python train.py --init_std_up=0.0239 --init_std_down=0.00224 --init_out_by_depth=true --beta2=0.95 --steps=5301
MLP neurons of a small language model. Each row is named by its layer, matrix (down: output weights) and neuron, and shows model dimensions 96-191. Each number is 128 + 32 x the weight over its row's rms, rounded and kept within 0 to 255. Numbers have three digits each. A neuron's up and down rows have the sign that makes its largest values positive.
A block is one neuron, or neurons of one layer that tend to fire together. After each block is what it responds to, as a language model described it from the Wikipedia text at the highest values.

L3.down138:142085119113060143122141128112092150119148074165150099168228192132120144130083126182094137158138081152170122130162132168176141136098100166127113129089158064107101118189130117089170166163132176141155106149140157178173101133110119118114139144122116131083099184134153126146121229071108050124
L3.down271:089096099102074128158158081127150095125163184106155172160152176170131096176092154158096150153166049170132169125107142092098089155114098160184083109130101161121127152116143124165164089089191108143110112201161120161104071120115102064151119170130128080152091135208159099110142163126122065140
L3.down1651:106095128066051207160199129128074178118130149109110203117192149172085123075120129139072153131161127114149128102090138159103174151160165141184073070166138053114073125122131135108134069158156110123096156099143112102142110154151112115198124135123107121079082137123116152119149130106179092146
L3.down1655:087093151180135195100139126136143080176095119120114139162196149115179117131065094104140114074107141137154139107123115078120129134092157164084126127126123038133131129119088140134101132077211100116120134135127121136255100151110142142123096145130130083118083178139125138109154169075120076140
Words or table pipes right after numbers or figures in census, climate, infobox and results-table text, such as African (American), About, recorded, and | cells.

L7.down65:142139090165153158160107092110145184125160162126182111136138079153164135190127116122138137095066128108159157137145112090115105145118170141155133172098107186165136081073172134174148118118117108104129116122127152093153203058157132129179110186108152105061122128090156092154178064176139114123
L7.down69:122138173102135109109086112110143144035108120115171116198062150127167165077124116148100163129117121092105168169172080175145135154091095110132148145102091120090122116121158142113115101171145122143136103114113131075169082099111146149109098070157090131109163193077118124143178104143113175135
L7.down115:122118139093151128137138109113117096162082109109148109095169127122093162151106136154142134147122104147108119139142126120127099129171119119127112189128143153125112165141143155210115135121077127131066153130140113134147186162144123162080095110119132159148068105133133093137110162122112158111
L7.down202:148093104111171097152083150166121169088146145086188147163109139112143135170115138115121215096134024114158124188183107206161155221130098083112162121109099161126113113127195160170148119147128083170144155140120152119155117175113122120157111072142115094123134092083103106089101138135108094149
L7.down221:113131127120104155144158141157117195048163117119149142139155117145116162147155102135070170120165080085157112209207128190123156179105116133118174159180119118156061170095162142117148131130160109174114124076157153132131188162144137149137076039148090104112136116103097152091120147213126148101
L7.down250:088090112081104101123146100120143142117206146105150169166116134123203198139088080114107173113146096124121177174134135161106125188098099089092094138111144154146082158115157115082201064162110075145187109122108150159148141156108096125146123109093093137113098123052158080079118150054104119135
L7.down480:106165070118133147150154130137088186124105129122192163171083146119109102139129104161137185101069106145120095168255154129072126153101138151166186087140124160133101145148107136161186102118128156164116088168135129113160140181115147183156102146099114111146118155110126116111137091145158065151
L7.down840:090163081124135120188132142107121167128151147129163155143122097138136127129139050119142175100102118126115144179154103140125122194094110099115140126139093255157120130126121115143161124174119128169174135128158152114137112153098106117121095138137105111102177146108125148110157135127054122162
L7.down974:124153111119117220167173112115095121130105123105105126147128101125131156134163092119159138138174103077039076227177130128133124191137140120102138177140088119161071115130158135131125125137165108103127132128118080160187097124129124151158095151043147043083130134093109101189115129079099142162
L7.down987:149102134068167134156091114087170144074174111147187152128135149090151099115137167105090114128100111172158076178156151139127085224107100092089152148141092178149142129110177133147199080188149130190142195089135144149156112150140107135110120126094099157064097133065113068103163090132140114073
L7.down1285:136142106145125111127113096082115175139136161133113131100144099161148127150183166098154152128103163116092128193166110113089133152129089192091097148065157165068142136100114138077140086141108128131138117133133092054128130124133089143178149105154105162097142098156149103127146073122105111155
L7.down1465:108085134189137117156122112173098160113152160130144143139103155148146223206113180162137087092091118158126164154170151112137133107146124170123150124127135175106093171138114137137148129102121083157097079079158131132119148163135094109160101147158118118171127075142095103133123104118103053129
L7.down1551:158126102151157151180155113170109194097091136123182109119098077134151181155153060088132197104175137146065161161174109165111106122151119186170086119129115163130068153117160110146133139142158094142206156137146119102111130141131115155109096074127148152107148135134100148077115138125153134181
L7.down1648:144121154122150147143097151112145149150134154053176101098146074106124173121111140152140188076140121080142102157153181149168127151146037106062120148145137218135130145075056094105154094129173148118154104143149085124135142088085111150113092105119167108144149139120155127112121109146143098141
L7.down1659:102099113080118140137122149168129126095145137065164137153110153138087210147136190116082177137142023132107131145098158147090170155106131067120090147098114140139085100118163107143179118174143051130140135136132162168164148201090130123174097044153106072139131111161100114092101150139115139156
L7.down2002:082096126093079121160152158125159116083167158093155146149091130117096137200146108123090178089133119078126147150179154152122168212085141144154108118109104159102099121084112110123166097120151099144147120122136144144136121126114086119155061070113116117104111105125091104076138158127095102139
Inner or final word pieces of foreign or rare proper names, like Swe-at, Tsing-hua, Sek-kei, Pask-evich, often in lists, tables or infoboxes.

L7.down548:138160133100082180170099099167121087100122125162107147139123146154108130141153118127177097151205146151146073139149106136099117154179152161141145162079153151134124122202085076113092151151108072153137127149143087122087114105128138210172086144084083130140131106138148092164118169094134127165
L7.down587:145148090084083102125143071138145061091080128185111150136098131131147120190133140160091067099174135114156129111109139185180068072118122182095108099145147122138135172111141154089162180114158084154104105156155141177098140118148147110094144114127134130146172091111107097118098112072187145090
L7.down600:134163109143132129111131152168075071146086113090116119086132098132159075082171125069121167140127093128139159124099143207195104117159108164104078085077076142145113079137199123082122099101118124129173088154109101114104118073090171127206175175144109175197152104149099118201132136136207147069
L7.down656:161151097176116124160127095163119148142107092132115107118122129112096144169128146099057149146091152164188101098123102153137142159113090141144129137093147144136189154203131126122093138130085132078039142136153080099149094119115131141169140144118094142091120113112217148190088116098192098103
L7.down716:053193161077116201163156138148096127130139053133109141148162093133134123115143091157141105165139136147164089134079119097131121088129102112138119061101199105135086131117128114132187140163150114145111102135107086127128136089141150149080065127165125145106128089116077081146175133162207107077
L7.down722:116145143137142180095166106135115125161122188134117132099165115139147161176125207064103124182077096155126124108161118079141181094146156141121067116113133079116202135185131135143102117135134159120127154129124125175135148121108146139151205116098127168142160142138147097101073105091122081158
L7.down728:115136078113066101094145070144116075151127134127123106106113058141232098088085106135126129132141152084069147174129099089137129143144112159130157142101141102157122128097161094111134165152136136171151147164148125176157149079148094152127142172160136154132080043119174090140187147123137182119
L7.down793:177125113124124126127081139139155065180144119108117128125144137178152104147116122120140109134184155187154117104173137102108116150066133145133145112140213102157125104154121161152177125039120126201130115167095120075152074132099143149130096089125131193158089084140117147162131148108129080111
L7.down902:119151125127098141114130129114114144084086124121127100117078179189123114123155180078138129119138117086129103111109087152112155154073050094164139086146162146130131184084093111143145128124143142160131170186115099100177137152097118148103153086078159124121098150111156191108113054072179188093
L7.down933:132116132149079127145192096120124099126123109070075155079148094098123122131142126156186138122186142077165143114127112122144181139162049133121093133092125134145066166179195088138144158111141103174151114181113185140140104093213092055094171121081143168151140110167075164154171141156143113089
L7.down972:154117109126176119112099099123167172093143107109156123115158110160055149110158153133152155133178136167106081184131083157129201128115118156150146094075192108121108133131161124185032149170149147132116143113120112151068090114118126152079124191101105188140100133117123148089160169136132195186
L7.down979:123113106173086101190092128133085151066119147106151121127153035112149189112184124157112161066190152084170168144099059119101088140132155162063151138120127148143146152126081128158084157192135132114078137161138142065151158139076055142096061119153144156178117137090148053121097123156096120107
L7.down1143:153164112169140144143137135084157133111098121190117114090142076100126083145151149126186136170222190171100053143146159170184180131115099149126122099158068160131163096100120109116128091148106154114114117219097166206125106088109155148107110170133082166149145127108099091123144191137161109128
L7.down1182:097170121147096105139129162160112134147099060083142158141150126159142105098064104139156137113102185137169087126106109093096136088162095055087117107141125152109166116162072133151147135107101131129118117087171121090105107114158155169108093161131107129082144155122132176127152116142147150058
L7.down1193:154086150126169141088121136110141111152172104130108136121123078152095153117145192124128121086141132160131090151124121135104111056163131107129103103131105106140157190139176108138157116116093132137155061162106145156112070112189098121154123158121134158152119172120144074196141119082104108123
L7.down1217:148089107199121145142091196168108168091158181120095119086147118142207185101073093098139159114134176111126064134089143100136121118147079097101092105117139085156148130180094063049154083131113158143156142109129119125100067131109081175175140087111103088118104193118137108127111076153146131099
Pipe separators closing a numeric cell in stats and climate tables (−24.4 (−11.9) |), plus parentheses opening unit conversions in infoboxes (6.5 ft (2.0 m).

L3.down383:090182113142117099196162166140176154101126130117153160157114096103155123166157167142162099147100154163145180078151083093090190200149088144160145159097151133121148082120135188173137111125179111161166181122119098166127113127140105164137118162152095114126090171135107061177137162159128084175
L3.down586:134154128102112132107097196101080165127112175096152149130145081134166099140088123144113130129159149124086118083136130089141097111142134124125131118069104170202137085104107125097172100088118145121098081133114117083127091151101196128135168102103108094130120152202109105118109174150077121088
L3.down1140:087186091085135090175065118162133123160106121138154154139172102135081110117101130122111084123111132071103147157108109159086096173178151085088188138129157062087168150151141107093089118126085124134131106127094089167188124082142147133100075108103113165113098145130124177067165159107124084141
L3.down1691:103189164115118215135081137159174133185110086147160148178176071157086115117119082161131149128086134116091153139124147097146101183141125104122125113132087181130131160137151152176102128116128136098156060140081172161110109177091161169079129086136176121106117143196075162154120178136142161121
Pipe or semicolon separators after the second header in wiki tables and lists (Team |, Title;, Player |), plus scattered mid-name word pieces.

L2.down1491:163170057147153173140084160131133107104148148130110068121120103122125107141139124221141114136155098086126101170121129149172052147121042170158116086100110088124209122112153049154117133125118119158119111133134093060114068120138149111165156136145162103145134144102150190159148142142140150089
Non-initial pieces of numbers split across tokens, the digits, comma or decimal point after a leading digit, especially in tables: 4|63,427, 8|62, 15.|37.